MLP neurons of a small language model. Each row is named by its layer, matrix (gate and up: input weights) and neuron, and shows model dimensions 16-111. Each number is 128 + 24 x the weight over its row's rms, rounded and kept within 0 to 255. Numbers have three digits each. A neuron's up and down rows have the sign that makes its largest values positive.
After each neuron's rows, "fires after" lists the tokens most often just before its 100 highest values on Wikipedia text that the model never trained on. A number after a token or word is its count.

L2.gate747:127096133125112120169080148124141123149151128145088144152132133114132132105133139139126124164154131066132142156121106158094129090140146077109096123136128143133130119158107135116118144165170165123145127146126164136123120097142105146111146026139136120129118152092144109115157134122086108152
L2.up747:083137107120138083130166113129107169121084127137121111156106121181120134132144162137142129093127100142128077119129182168131122160157161143158148123123159182078137101127133132142148085122117177122161086179103119178133112130140131131174142119128151103114106113110135141123160098136103136107
fires after: "r" 24, "ol" 11, "sp" 11, " Gr" 8, " col" 6, " Col" 6

L3.gate518:127117143141091157147134151133076138107100147158105120167156149104121181102106116128149154119153107136091126164122149122133095117090112155109091108122122128165138116133077129072096139135079129125145151141125177117121119142091150129129095082113153183124130106186155153109118116152109106131
L3.up518:142142143134130087135143187140125116130096120134151140144113068120104131119163092143114132090117094182138112112096127101141074132163167106143139115144129092134124122139109129156138126132120165083108146161119108129127142189130143117077110163130134126149142121093134109105116169169120109128
fires after: " T" 27, " R" 19, " t" 13, "r" 7, " r" 7

L2.gate692:155102146088123136100120119144172137093102126143145144133145113120115155142129153168114119098143086155126120146074110147164137105082083126110133128112088148155126131090127126093146141158141108141188116127087135074097175137144150103108139160121208143100113121134083133140136171147132142152
L2.up692:125118158142106112172147135154106100110109082094149133136132137152111108159114090160087131105148083166108128133093150105119120130125108071105123129113128117144108089119170117115157147121095110150142170146139087100115079161140137103109142122112123095144124085163176159139122148132126162177
fires after: " G" 19, "G" 10, "x" 8, " f" 6, "y" 5, "oc" 5

L2.gate266:147141135133107121161068152138078149168141148144122125127142128094178112152133116150116113086133153137092091140167144094125130144146077118110136085116147144155130094101108114129154144162146130133161159150110108091142124136153188114127111146117139150103133134089153115115176100188148131105
L2.up266:143126082119166073130119072151130144147127126127128144134117146119107158157126091140152156109130123105113153139118168111099150077139105124130112092156129163106088124111143140070193132127119136139080156136118115087136127137112126101129112128167139113110098123098108100116101157149100161117
fires after: " F" 32, "P" 10, " P" 7, "T" 6, " T" 6, "qu" 5

L2.gate20:134122108143134119120090129086095132165112146118131118157152147126156121128112111117150137111113183142112128118122194147132093108141146118170127101142107112131146129123148156085169108106128162113116151098106142132147130107077099128137160157098119115108178119117113136129177134146162133137
L2.up20:105083095103129157111134174145160166143132128118148144093133120178142132118179142138074118094121135118164138167120103100110136143131148110123115128110164151136117145200138124142146121118102048113141113091154135124125115091139111117092147132139105144143141126079126110140137161133099127130
fires after: "A" 44, "E" 18, "I" 7, " I" 7, " O" 5, "U" 5

L8.gate490:173169117123138089133196096179134172082142160141125113136118112115113109123149128120111092148135126092109099093144149114158135166119109093133136105125121095110111091169096104168099130096058132153132126150131121085146152138138078102155123097114146118126107132151135115129129117176148091159
L8.up490:140155100117110156140152144141116105128094114126102144077155109109131126141089115119139125162102156091136180162140114113120113147132106136108100110115131099114123118150109136170121135115087082125151130184171081129154109174153088136122090113149134148142143130109106121090095158089126095125
fires after: "\n\n" 17, "-" 12, " R" 10, "." 8, " (" 7, " r" 6

L2.gate143:131152149152100143141131133110113157112149146119168145175140144150158106145148075138126152145125134132134108167137109128117118125110137108090126128163141161102155129096080178113139159157123120146089119087125100089132134087126118141153144148130092103100116129133130125141070119156151141078
L2.up143:134091090100118134136100113105113123104107123104125126156122101132151113165104119112153094112127095149166127145118107146121147067117159120134096135136096139121154120152139090094114131075143092152129101152131117136100158134172130128146076138153107092118119165140132134112139170080153156129
fires after: " f" 52, " V" 7, " F" 7, " S" 6, " Q" 5, "V" 4

L5.gate693:127169097081180088172104154137111091142119136137094100117143152093127131165132147125126098143135136145137142137130094118138112106097151147118115080158158149175133152120143124115154157118140082166135155157142139120123137117124117121108078107148126119162146105110180134149106121139099135090
L5.up693:121151119141125114183127109111171096163166126108086076099075134129132115096108091115110113128150111104109094128168089117120103098117121107116121121173140119137098130102142126150151142123110133139167172142121160168125112145130158115121105089122121149146136113122173132172140129128110132157
fires after: "\n" 68

L2.gate236:130141127130097124150145156084141129126090123122116166096116155152118119099151126143144119143139170103109143101107108074144094132109124078136121095128112091126090147136136143126158084134146169099145125105111206115136134111157120143102171111150137143086132135125134125124128106102093153126
L2.up236:114121158127071141144150143164136146142102122105113124111126139179107207119140134145136143127166137117141140108142109093150133136149152146150115177140121099130179141099121149146134110136119142134159099122165135157112118132116126102176147157134135101128132136159116128137109117153128144125
fires after: " c" 27, " C" 19, " col" 8, " de" 5, " Col" 4

L2.gate25:158111125120169120162106149113098141142057156135099147125109142119164124152103148126168129120086114147152132153113122131124135106119151122139139069114089117084109125130135114131133062110130117103154139181124080122132089105100078127149088138088124152169145153120089104136113164164132123165
L2.up25:129140080113118128117080174115074116115082120094104122119096148156150107119109129111107120108093135106167133161093139111101176140124159119086115104095116097091127138113092096138135090132109138128114103158117083126104130133103115104117137164112163144152137122120111092169080154154145144110
fires after: " p" 25, " P" 17, "P" 10, "sp" 9, "op" 7

L3.gate126:147138062109154147119097085163129094097161098135133129133129131154148174125100135170145141178131115139135160145157134094119088080115158126151112134141121149150148113166083084150136115107099130173084135133124131120154146140104143140084089140092103127124116126107140133120140122137141109097
L3.up126:124151104098141138121123127136136144142108156142071105159147135128128058128087143141162129098131126111132150086188168156137129120112164098091125133138142127161125098140125151116101117122173122111160145108109141169106109127084113158154126126170150150145078121123120120109100124132116107136
fires after: " R" 21, " r" 11, "ro" 11, "l" 8, "el" 5, "ut" 4

L2.gate667:131116085132181143127123155143103129138128115115143187183131126162142174087103168146125139149107076146160164107112147129106160120093129131114146118116142108159134131106166121117116121136145142123165145098132152160146119100159118126129108145113149142175133160111122128150101133117150109146
L2.up667:176097120141141151109112164148136117153170122083152149166082123138123111125174130132128121126127132140150139185107116118124117118120156155129168192165129147135172123112142142116128103106126098091141113112108108110157117082137124118130114117143116133161094124131139110144115103155135123096
fires after: " M" 18, "m" 14, " m" 11, " Mich" 10, "M" 6

L3.gate185:116115095123149135107115116122124137107122118127153136144114097116182144127058143157153120147112142088065146133118126128116129142164127142116110113143139125134145133146133138125104127143130095112123082145099115086093097086103146134113098094113146148129125126137097118122135083158178162160
L3.up185:124132133117155125148088116118148133116105118105138129149134135119136095147139177122146142120105119146131125182095150103100128130118162130127146096117079134103144117146117096108074125100123084147117106132089116130126113097121066121132116114125126166105089094137093102120084108109142104139
fires after: " p" 22, "ap" 17, " P" 10, " ro" 9, " b" 7, "p" 7

L2.gate162:161148082151120078144169124103119135140119124141142133171128145120110156140127082130095130123111153080150123099165179186123130146148174127094132102100114111114170131135106120088103148139144175130122148090129154049123159138198137131125124122108155073120120113141178139149106166143182160155
L2.up162:111136122167106112168103121108160110144076125137118117121152094100162081122069123134115134149121126126129123118144109104107140079118111139101111145141125151162161102136137108114164150113101128147134098102149133113104132177093133141165106156138107155070132144126148128135102144151151140125
fires after: " V" 15, " S" 11, " M" 11, " s" 10, "m" 8, "im" 7

L2.gate275:141116169146140112167137075201158148166110120099164129102132123130100133127182141131088142134142161096180146126114162141195145092115118161114135154089126114101109149127141132124122133108098140133191107116085101088129159139139144119117150111138117100128073125147103177158139127124123152143
L2.up275:121143123118111135191114129149140149187091162121143109102160141124117110168152109117110114141103173127141138090106094125182126170134150127112094179161135103117109177123129118149144102142142113162158106136158139101108133075123167135120154111125090143116130140123125141111156125100122125128
fires after: " g" 27, " G" 20, " m" 17, " rece" 4, " A" 4, " st" 4

L3.gate508:190120123122108118116091157105126096123145142137129112126161134128139101118073106149152080086127079133111130148142153107108075094117136101104141102102130121131144135148109108149116122132120089134170112113115079092153093173148142170157122116115100156102146143131090130111146151084157149117
L3.up508:124139111134106119086133142138120144133125113150143104156144147142142114134118091118135093131153116158148137119140155122115110117179130138101182101162129114109095187101093076151149081130132165160105131141114141152098114111105129120090151121120112138101130138136110136138153158149104154147
fires after: " p" 13, " f" 12, " F" 10, " P" 10, " per" 8, " W" 8

L2.gate100:154103152167099117174137135154098130099136101107098137082092147131112163149081145144151101126088117111095097125125098117145105152095160130114117123099129139126131155116158116159117112163114157170119150180156147118133115159126168153104135090121103099168117153158131143127113127110174086123
L2.up100:160087139121090122187162110137137168140123151157123135116100131118124138163132109135124157126124157142146131080120146143137122114106129203076110156131132168138162161141143089141093127106085131138159128114139131097099138189160148132093143146136122119125118134123170116137120137107092142116
fires after: " S" 34, " B" 14, "S" 11, " b" 11, " U" 6, " In" 6

L2.gate409:162114078147166154149127153132165138144112077127141134094139144124159105153104109135137167146148100115109101149104088153145126092096137141155151109137106136138145129091135115122098108134153162113137132114108105103081125074161176120121127169066162107091124121148093105134134157094127139154
L2.up409:131117109125116149162085184130084118110101132105109151144081118132159136148070092144137113116107148129171113142138149172119122143158121121148129132099138114079108131086184137133138131153178142106122112145120120136094068109134125141146150119138110146104131136133144062125140106125157153124
fires after: " app" 18, "ep" 13, " am" 9, " P" 7, "P" 7

L3.gate696:158160127172103076140126121127134101178109103112122128151139095097136121133143161135138133107134133129133089116129150114113143134186105107105117102155162134124150085099095135097106134171139117110102157110133130121106199135125123113080110143124108085121102163124118141121057145122133135140
L3.up696:146128109108139090121089146104116107174100111118120150108141121105089151105136172136137112134138150159153123119128133146109121091147134118107116140123157112134120132201087167172126151140081149126106124166128135130181149108153138146111106131163125131113136084143140127176132154107131095150
fires after: " s" 21, " S" 14, " t" 8, " eng" 7, " med" 5

L2.gate650:148130103123102135146135144129098143132148127161117138141118084170147143142109096140130130107119106120102217143160171094107132105131119155056141107089135136104113094144121129136112113126108100139122153127125125117112095122110126124116105113104135125154129165104153133123138104103154145149
L2.up650:149176102075107163136129119122121154181140162136095149133128134139150153160115140101109139144081102143105155166165143127124101145107123147103109109147162107161180134128131110143132145158125136131159144104150153141101129113117170187154122102166151156128146124134152139153114115126108158149
fires after: "b" 33, " B" 30, "B" 10, " b" 7

L3.gate625:131122129134125101140160115103127065151098130104118083098121123109108077141118149146115134163137165153152114133127116094130111150105161148127157132087144127097126127134146114112129123141079105131103112111120205132089098125112110140136102152127154136082088114108112106184146144163096149160
L3.up625:145074141100108109131144125143113144134125114093128153120165121114102116131085142121103112145117108116108137153088122127156104115056113141100100144069103138101143165133169151143113131126176160135107159123133104120136113143131083113161119119118170134117153149086127078176122077100143136151
fires after: "\n" 33, "\n\n" 12, "%" 9, " O" 9, "emb" 6

L3.gate313:116126107169147130138138130135142141093118149140162136140107106127197122094174140147176155139165119142100151092164131095113094154112114140132120123150138141147121134123093101167187110147162174114149095147119108136131156158111131103109114135148140141111106114136155169133139134156140181117
L3.up313:136135119194164116132142127143145124119193113135102111107112117104156106143142149171161125140114132129132163135175128144123130137122124134121133124176104149113142160105130071133169172169128146162117119148093124122105142141121135105138143157164142135169130156111159152135147112168132125115
fires after: " p" 13, "ap" 13, "m" 9, "k" 7, "w" 6, "p" 6

L3.gate593:137060085134104131099165145131137126101143099149143132138164145148091094129145168125105139113103097131169098136152109104092092087136144102110151097135111103103125119103099125136119126103157147111171113191100111121111114154155153128120102115135098113121176139131144114155166132122095134149
L3.up593:122077104127093173149135128151144098115140160122096156159119154150136111129112127111157095114076088122152138100147120125110089127140095118108142138163103093138068119134114095120142105141149147140145144183143127140138139162109105158137092130141096128140133102125134081105134136181104155182
fires after: "==" 14, " P" 13, " c" 9, "'" 7, "B" 7, " p" 6

L2.gate214:122137147108081123101155121173128143109096127120145144133120122142124150165076155106137124152138126124132092125127130112115105142093129144084097095137124122091099149162123152131116154068095112119120126153111117136118155118116123151111137102127125094159126107162135115104134082131112150097
L2.up214:105143096095141138140133089106138150151132149121153133115111107179105124154119140134115135173141142059133161124118126070119130160128106134142140082115131149156117155174165134121152127127168098134105148135148140125154136168111112110108134108148160128142138172141106105053100085136122134144
fires after: " st" 15, " K" 15, " B" 13, " W" 8, "k" 7, " well" 6

L7.gate543:084175122141149125141139161130126085102159155136132108102101134140052140087143115105110112109127132156099170137132100070091133112110120146093114104145132129136114140130137092115092076144125066125119101108153103120147143124128102121149139165141149123133141113150140109193165154134112165118
L7.up543:137085122119112156142146149089125109128112138122107135128153158155138095183163105126114102201145131107127118114090129122130129128102108105121140124143145073145107103078098100168126154117101154129159131110132114092103108112102157152127097121134108159124128118101141123126130113122142160124
fires after: "\n\n" 51, "\n" 14, " |" 10, "|" 5

L2.gate415:169140139111112128143093170137116181074152172101099116142168107167160126096124157114165149078129121149156117148122121087128131123089125146118138157144098137137130123140129121118158086115116135134099134113134122128133143147131101120107144103137163141148140166070112137150165143109177121152
L2.up415:157127102095106085116106132153169145122150103112130100158120099127133125088135117129111131138133162085122105126101136097135123125120142117096162164151121122113123089148110124076126092064174102121137153093119070135116132092186111127099133126150101126120116141088104138105128152092147158103
fires after: "\n" 25, " m" 23, " M" 10, "|---|---|---|---" 8, " H" 7, "om" 6

L2.gate711:124145113123131112144124129128170099139162160103146118115125114149107170150088140105132132149163121116120111110096100108103089098123105086092176197140153121129135119134136161142159129150156142090098130157155140127090120138118128111106127103121119144107140145154128119103144103106099143105
L2.up711:124119122151159115112142167079166147125096159116144078114141079114127142126124110159110135167158115119091166150114148088146079145157126150155140121132146123112135138137163072137101090086127106147136170090172092111145149124130118154106144110142180124144083169162127118140134129134136122123
fires after: "1" 29, " K" 25, " w" 23, " W" 7, "k" 4

L3.gate64:124129101141104147130152148091073102119090134143134145130103123127132116104139174146107145133125173090107129109122148132125130139070141110115129161107129144111077170167127158140179090137153110146090133115117107117116137155121112106142114036102156122134102123165097145157141124132110117128
L3.up64:148118113105155128133183163133140127083126160127086117100106119084144084118132108135155187153137119076110130090112142102152121139151110110095099108127158122123127110112086119110140149136091117123068135125105125155103159176156101116128095070125155136097134121177123140119163118144117149137
fires after: " B" 25, " f" 14, " b" 8, "b" 7, "B" 7, " Bl" 5

L3.gate395:131123138124100174128150121144136126138144137154159149186145113096131141197115139102134134116152081149125146132125166133114078138123130148152110112098137088171130138120114140114154087108150134175075112102112098164131114135132112144117109121134158117156124111116149092141111094147128097113
L3.up395:147108100129123113103166101116108118107116100174102137164118103088155121143142155126148149132114148171143086103067133166141081150075129144165130114087133142113120108115143125139126135119110101146100116109130100107143135124199096154136079117105119147121165103112089131153133099101143145109
fires after: " h" 22, " vill" 14, "s" 11, "h" 9

L2.gate331:137129173121123126140116159148140104105147155160109103132152160131112112095128109169103150154160136128150149121112147132123105159145144150126152104111179172134139113118092097111138147134107151110157138131150089145102109161169126116131172160120153101139129060197087159125149107127135142131
L2.up331:172116162109140075151131138154126117093143171121150086107130161099145098152141153169064151146140108161141186129159162116101102095155142133088122098102152123091128122118134089083118141102133125141111132167116080138100098074145111100104089118145130085136101102151171163139125133134147159126
fires after: "m" 31, "p" 8, " M" 7, " m" 6, " ne" 5, "," 4

L2.gate473:141100142161085121138128125139159123094181160083097158098145175131116094114149126131125131128143127195153137143109114082077123137178150121147140118117108132160149166137101176140102151111130136130147146124153161178113139104071134167123139150135136133118127115102153175138133147131147078145
L2.up473:135141138115074149129076154132089161113143124099134132148132112198107127159172105126129155146081117157155124131128123154153125098113109166146113156144138142079145104154164147107166123110121136127099140087112084095152153150138195135137071168113111105091142116134135132088087179102126107120
fires after: "1" 23, "4" 19, "2" 9, "5" 9, "3" 6, "9" 6

L2.gate43:162119137096115114120105107145136111157116125131139137115148134129146118134102139129134150081144158145150182141151137122158060133137078138151156147125151148104117102122114147156142117132089105125177130179151141122118147148131111167125088154177116133154165124138103115109128099098106133141
L2.up43:124138138087139131113148107159127112166159132115157095167134132098103101135122100130090130135116151153105150132084184126179126142131155118144187129099101160083129145149102116127121092125119117115144136164121183127152115138113129108172127159120160115155146156147142128141160088123123113136
fires after: " B" 16, " T" 12, " t" 11, " w" 9, "T" 8, "%" 7

L2.gate561:115120089121182114099100113156123121118141188114102100165093098139129131126110138098105154125072157131154133114104128102141106116119075141081135121132112115067141154127141154116102114097145164127100182116131119119130100085130112121134135138140123101110091153133162106145166122131147126168
L2.up561:137115108087130154111096131123101137138099150135145105129127141149090106132148113169126132113140111083129138123135155096128119120089131112113094107094152153124101085149164129095108078102145137145102107159093107129143108104117122133162128093101120170163136089148118124176132165138127126146
fires after: "B" 31, " b" 18, " B" 14, "P" 11, " p" 10, "b" 7

L2.gate394:124141105119142169143117151135152145124145102146115150162098120197149177163150130117127130120173158142117091115113130115134123106112134093130171190168135101151111180135144131111097081140112162091117111100166181141103152111135120156138166094154143108125143115097137136140104142130132136110
L2.up394:131149140136069087112130138112184125133086099139117084107156131123078119123142144125148178121108150133144130117136089139160121158101138141146136136110103108099131129131129134128172102097106129120128116123114147151139089128148134160183153106105145102109173123156127140156136115140099136129
fires after: "-" 28, " c" 13, " t" 9, " C" 7, " (" 6

L2.gate417:103126127123093098146115101132110126142148105135125110149134160150105179158137151099142162100101170122151107146119088130127155140079128136096163097084118135122115100077144141148117112057141134121130126134140153104156150092137108099155096179097116098074122106119158112089109122117174100152
L2.up417:117145094119108115135127119099106120132152119133108110096173160100107130083117113112136152111129131104132114134127124140160135115108119105086133124106140144151153061105121146145138172130108110133128102064123132065140120101108129170169170172142139097148101125092136110123086130130135148133
fires after: " S" 55, " s" 10, "A" 7, "\n\n" 6, " a" 4

L2.gate207:137103129163134138134102111152103173138110123162156125127131124147183070152099102107105132105124143187088117095098088131132124115141142160145153126157190139104171140129109150156093121131116118151113088177164111112113176150104127141162120162120133136125158150135116096104111141155195122102
L2.up207:140119163166161096134140129113133160144105155117102134120138129117125154112110123133145142140156124149139092088185124078095176132140064115088135116146157141145119130141120120159100142130133099131096126155162092104109153144099063124136129151139139131161134091105093121144113154129178124105
fires after: " S" 43, " s" 17, " " 7, " Res" 5, " o" 4

L3.gate436:116174115154164116120094096135134115138106120151144104172101123115145095130076094119129131098139111158151094131151105133126147149146099119118136149099136123150153122086150137145145149084131129081138146135134173154159095122098143145142139127134122131129123123181145126168146133133130114142
L3.up436:160085123150113140117134103105147151067130107126135135151118118157124168110103108139094164114107139130138129163144091118150165171120084112161092119077099140106112095136104164145139141174065119126126139130123162130173105106087123132129131158100144099167132148112139133085164147139135149104
fires after: " the" 18, "|---|" 14, "per" 10, " Ab" 8, "|" 5

L3.gate222:140172159134131114113157127116129127150146111130125112113125142121093167096142107107131085142135123158108117073114109126164120132151119098129132120121141113081124119154115118155139103132117176131136145130126184172132145102114137109133168092166126080122166127156160149168154120100151141164
L3.up222:126109147135112146117134135171096143083143127111105101146132149134148154156141156148130141140126143062096122140104133082121087106151127104155160139139112144108128096096084170132145103165150102182163152118141129161143142143128108134093166128109163135118144090147110149089157112134092110119
fires after: " Gr" 12, " col" 10, " profess" 9, " st" 8, " Col" 6, " =" 5

L2.gate381:128167164114079138120133098140145125141119100179122153139106170162110081134135126153134111159138152086126116125133110101148130148165158117147160105156130140106148141096134147099124113133169136095190081101084109120142130088146098178107144114178139155152133137151125133131142162132108121102
L2.up381:130188079177088177131106122114131097126143116091200130149140163130107131138128156178116143151102121115119134140138113146112106133118143103151103117142126082107144145157125110115148174150115135112106076082144157141136136149143119161170144161135121158155128075115125135091104162147129128174
fires after: " C" 17, " Em" 13, " c" 8, " P" 7, " Cal" 6, " acc" 5

L2.gate674:150173114113121139152114155161145118135116114142138163143115087144094125128119121136144141119142146097117130139168094119130118108155113175168169120143114108132153111122123136153111127090091126105129139141128119142136135148133128097148144105090125141120151075106153126085158095118108136094
L2.up674:180156097130078168109128117101106095123128121149122123143151078143108130121116111184153123173165115159162172135138142148128100141150094150153090130126169119127143124130129126143150144135140157110133166111118118144144147172101109147122114114144176108144129106148126122155169143098105144124
fires after: " b" 19, " st" 18, " B" 11, " c" 9

L3.gate302:107095120139156104140126111124138098097148103155146116134139097139126113160102156166175142131122116155143110105157065140135173133135147119134153104099164122160152113131091152125098133158164133150115117144112111133124109118124160132084111120144128080116145158160165163116110124104146127126
L3.up302:096119121102121148084118101137125147136125130122125110101105103145128100137111116133134090153084133113124112182143152143127116125150111093130157084127135122124123174108090144078093076123130105147096168157139107134091111128176121092130112166143166090137122148150131137106117152119161140125
fires after: " for" 30, " in" 12, " inv" 9, " eff" 7, " In" 6, " pol" 6

L5.gate265:132164140167149109148130136109101158098110127117167154149141140137128132116169097130121098149154121128130130139094128097147149116185108135111099142112086101113112094101137132134139145145134127166110120123142107194097163129173122088178104089133117119128144162126128125123110136124107153112
L5.up265:118118132166126097138132146080090118118101155124165154133137137120115108136159109141135116154146143163111157151115116122114137100131136140124087142124082141136123073096126098127123145149112112127124073132141085125104131119149123112170089122110127122145126163139098093140088147136137106133
fires after: " f" 20, " F" 10, " G" 8, " T" 7, " n" 6, " Q" 5

L2.gate240:135129129133098112102123112128088107147120079131147084115098127146173068126163160158143122131140099103151093113132093130159143109105118121121164142119128124172113128125089123124139091110099142126152135121170183142097145100176140162143105148129059117119123146110114116085120150117152112112
L2.up240:131156122101138141123083109110159112145126091136098138144125150172152155116130142105141152133145121118157084162107104127125169145076121140113126155164107123144100141188118176134102105157120120162139156126154121095142152162120099133123134157117120105159140128096091151148082139123083106105
fires after: " S" 28, " s" 21, " Jos" 9, " N" 9, " un" 6, "S" 4

L2.gate50:127166119125189084102146131120102123133115158118186145135109076149122088095119141132199125155156152130125117146114144136077079122124135176149113099127126116097106169111127133142154137120123116142074154138119123094117146148103137106132075128140136101143134139150120137117133099123137114153
L2.up50:134106077162127168063146127118135109133123180110145155111127134171136108102170127082118126118146140084138154126123140074126100126130094124087152122109099113137087134116102160119159162133143122131096130143108138138133153143105145095124146131109095088131138164169101152138128111114159133106
fires after: " b" 15, " st" 10, " be" 9, " B" 8, " p" 8, " go" 6

L3.gate407:077114140107109100159127128157085131134096106103112064131093079124124118145100122128115076161156130110121092140143127116108160119118158123111102085124144148118104083198089088112101140079130109168133099100127146136119122140158145094109151168136129125114128124134100090115131145104135091133
L3.up407:119091115101116106129092147161130126141107149083162093134164115125153134128111129084166119197133154168115109119121122089079140159099144133105120130150109174124115151139093129150093133155132121115114095151134164153108126141138137124120155128141102132136153160105092108075088146166119144134
fires after: " se" 17, " T" 15, " t" 10, " Europe" 7, "o" 6, " c" 5

L2.gate2:102115128136105129104140143125104127116118136115118092101114136167146117143134141126095178147128106130172103097136113132157149084153119148112137143150130098157116130124137167167144130112109071135130160141145120120107163159129135156151143147153125090099127101112105141138131137140142153134
L2.up2:156154126147063088128143116090144113128095140106132175110196140136075146142109126146131129147121122144146119110134136120074116158159116104135104094136114143133143123112091143149114141125068140161145131132131110119154185111072164106123150132117105075158145129135103146120138122113145116155
fires after: " t" 28, " S" 15, " L" 15, " T" 12, " s" 9

L3.gate566:111099089106131164081147098155125182092142160136132119139142138119117173129140138117132116156124141126086118127122147126160111152126090090103112089092134116122151148094153117111110068096112117152145188140134131134098158112102147132120129113090144125125129117122124099126126120149125137103
L3.up566:128157126084091112133152128167092092107146095126125151142126078119122109153096128129123102143091109136120118159142120142128148153127160096148134121141091121150097103148101127144124141110107133123117116112143129131145102109089138129118125160123185100108123092120107106105097122148122134129
fires after: " r" 17, " R" 14, " ro" 12, " D" 7, " " 6, "igh" 4

L2.gate85:154126144156085115129161134169115155136168081164122116124128137134113099153105146102142135112133104116100134121084133063162136118117130166074174144178111139123167148153149132165145142128124106096096120110129159135117129146106149180121114122140118104098117107118137146127075177122147136146
L2.up85:127123117106080130118163096139157149161114093134104150114096133129111130119111153145116135146125141169160131154146131111127141117121101151150144101107157146098073088127182114136113157161140156116128101117128099103120148181148121146111166117140176080142130143125138133098151148109116111118
fires after: " s" 27, " l" 15, " L" 13, "S" 7, " S" 5

L7.gate270:120092130134091111098143122063156138172097142113124126157123166078141157117134155130145116129080117099100163102116119111153123119141107111150128121174148114140138144177145106137143108102109121122161108164123092122124104120131087156127121141138089155154134127070173093139119166133145117105
L7.up270:150155101113085118126108100161151124151161120092121126109137107125118129151145128120165138118148179140099175140138131120149112094145134098127116147151086130191094154104099139139150137125136131138101131094140107110099135108109157093109078160114103097109113134120111141126103102111143134141
fires after: " (" 25, " \"" 18, "==" 10, " " 10, "===" 5

L2.gate48:093118140127138164114108118124129117120109153109155104098141126122109163089116151153153073102114056106148158133131156128139095103139139101110092077110133127161093162151141125160125076130117109089120132119096122124144091122118090136097153130150118143161124117162121148148098170123140130130
L2.up48:149095090105169162079110122155139152106114109108118117177158139129103123128130146139138144154116111112138139127129148128162067110148128125171088105151065117147152160110092133131112093102156156122148124104073104134170095067143093083099132148156142144118108109139149103132089100143107145111
fires after: " p" 40, " P" 24, "P" 7, "it" 4, "op" 4, "et" 4

L3.gate495:173078110098112103139138097087156154121146132134148142121148089098104135140159145145130117142127143110155152132151083112099124144137144140142143136153183125167131128146131071128084175136131110103135169150120123096107102099145148152110100080119164125115127157152090160134161166129098130120
L3.up495:120096101124163124097169132110123114157057112180125110156108093111092125165115116158154111123132160094104147167152131125133129142123181120111126127137170122126115131148121103100086121119153148142088136146152129111140118133141182097087139157149146154131153127147120154145130130155152103122
fires after: " p" 24, " for" 15, "mp" 10, " pro" 8, " P" 7, " inv" 5

L2.gate370:116116098107112106122089137149114136155104150109137138168120163160133108151153156123103114136143162152123162148135134106158167115107129166133121122164115107073121118160122110121129129152110141110195072102103127085151112130137145162103143140135098104114107115119091146143158161138165117094
L2.up370:115121153144143141127152127145133146088131151103135111074106170184137103111161132136133122167109113124134140103139134122142139089092132081138146148133152143149129102123140076119157153137105147121157132140140123126111158155112155125143122149167148117157096102149121132145132186173106170172
fires after: " g" 18, " G" 17, " R" 15, " Rep" 7, "G" 6, " Ac" 5

L2.gate463:126138129123101130158150125105119104138134079166167100129136165148147126139101157162116118139112110136131132175112173137105171137087178150153162146170149110097166111151095170115175142185111102107118094108140140134138129150135138137127156132171120110123114108119114126131122133149108172119
L2.up463:109143113143088120141155097141135130131106079149149124140124146142151147153103140150087107132149102108158135129157146136094108143120147176112139122162112079133159102137093174079162133127091107129146124129114102166115134137141172132117190138149155129156106152123130123145154193148110145097
fires after: " Con" 14, " ex" 10, "P" 9, " V" 7, " cons" 6, " S" 5

L3.gate414:075112174124143099154134118120151150136111139096126092145150145152115121149108150135088122121136105172134122112117156094125109089151103119138109134140125099112135111156170151157156102142148076086139154072138145133110121177098137116108157110175102120126135146152127167088144106167144115104
L3.up414:112127147150149139119136110121110148161122113103127165142100094155136131119132092160106104119169107163129155133126144074161166144097131109153127109109168104112090141140097130162130158141152135126123101137165153105090135114141145182151175121172138121147091120140123120132073148166115174127
fires after: " G" 26, " C" 17, " g" 13, " c" 10, " Ch" 6, " N" 5

L7.gate192:134108118120150090120100129145118117126136103141157155147145121134114124147134108141111152088102065146142136109116162105143113139143139101095117128171127138140095131118098170160173154123142123127124115164093165107074134132077114110115132170084179108122140128088147112123125124155119109109
L7.up192:145159125137131163133115101167113170153181136141121093136112122136126139145075108104145135127144108153147147080079130158137154104100091133123116108105110132094168102155147125173129093081122134112137128148169140114110125112141106168115172129108141117166172103148093125147175102138125145158
fires after: " B" 25, "b" 11, " b" 8, " W" 5, " w" 5

L8.gate398:098174113171128129160120148147115085110135142154128144139109134096118141135126124144144107116126086145087124143120136154072130169125125099174141123144101145151189147145130144114104095098145099123114129136151102138120135167124085138098086152089167122150116152083135113147138178119116127121
L8.up398:112145102119135162148110137103097101117144167111139098157139155134130160144089115137122108124136110155158128126125154080091139154146058173131168135120134114104125130123111136119126110132082138129092166125103094132164090152136131161107082146115124131096153147133068138118129115166111111138
fires after: "4" 16, "5" 10, "1" 9, "2" 9, "8" 6, "3" 6

L3.gate699:110144147157127142096135126131112154128125136089119165111130175086123134127109172179152104149119137103124099161168114073110147114127148153138123103123115127136094138161139141114060111067111175103103122099123141136159161107110142170151134078095128122147117175120098154118170175156145105144
L3.up699:129174141116123119127116119160118090129135129140107175109160128136092172120099097146135113124098083114131107124139127099089155137122159096149147110094137112144114061117119134140117094156078139163159150156116119146091092131143126172100120081150126121145161117102121161107138116086119124132
fires after: " Ar" 15, " reg" 14, " perform" 10, " ar" 7, " compet" 6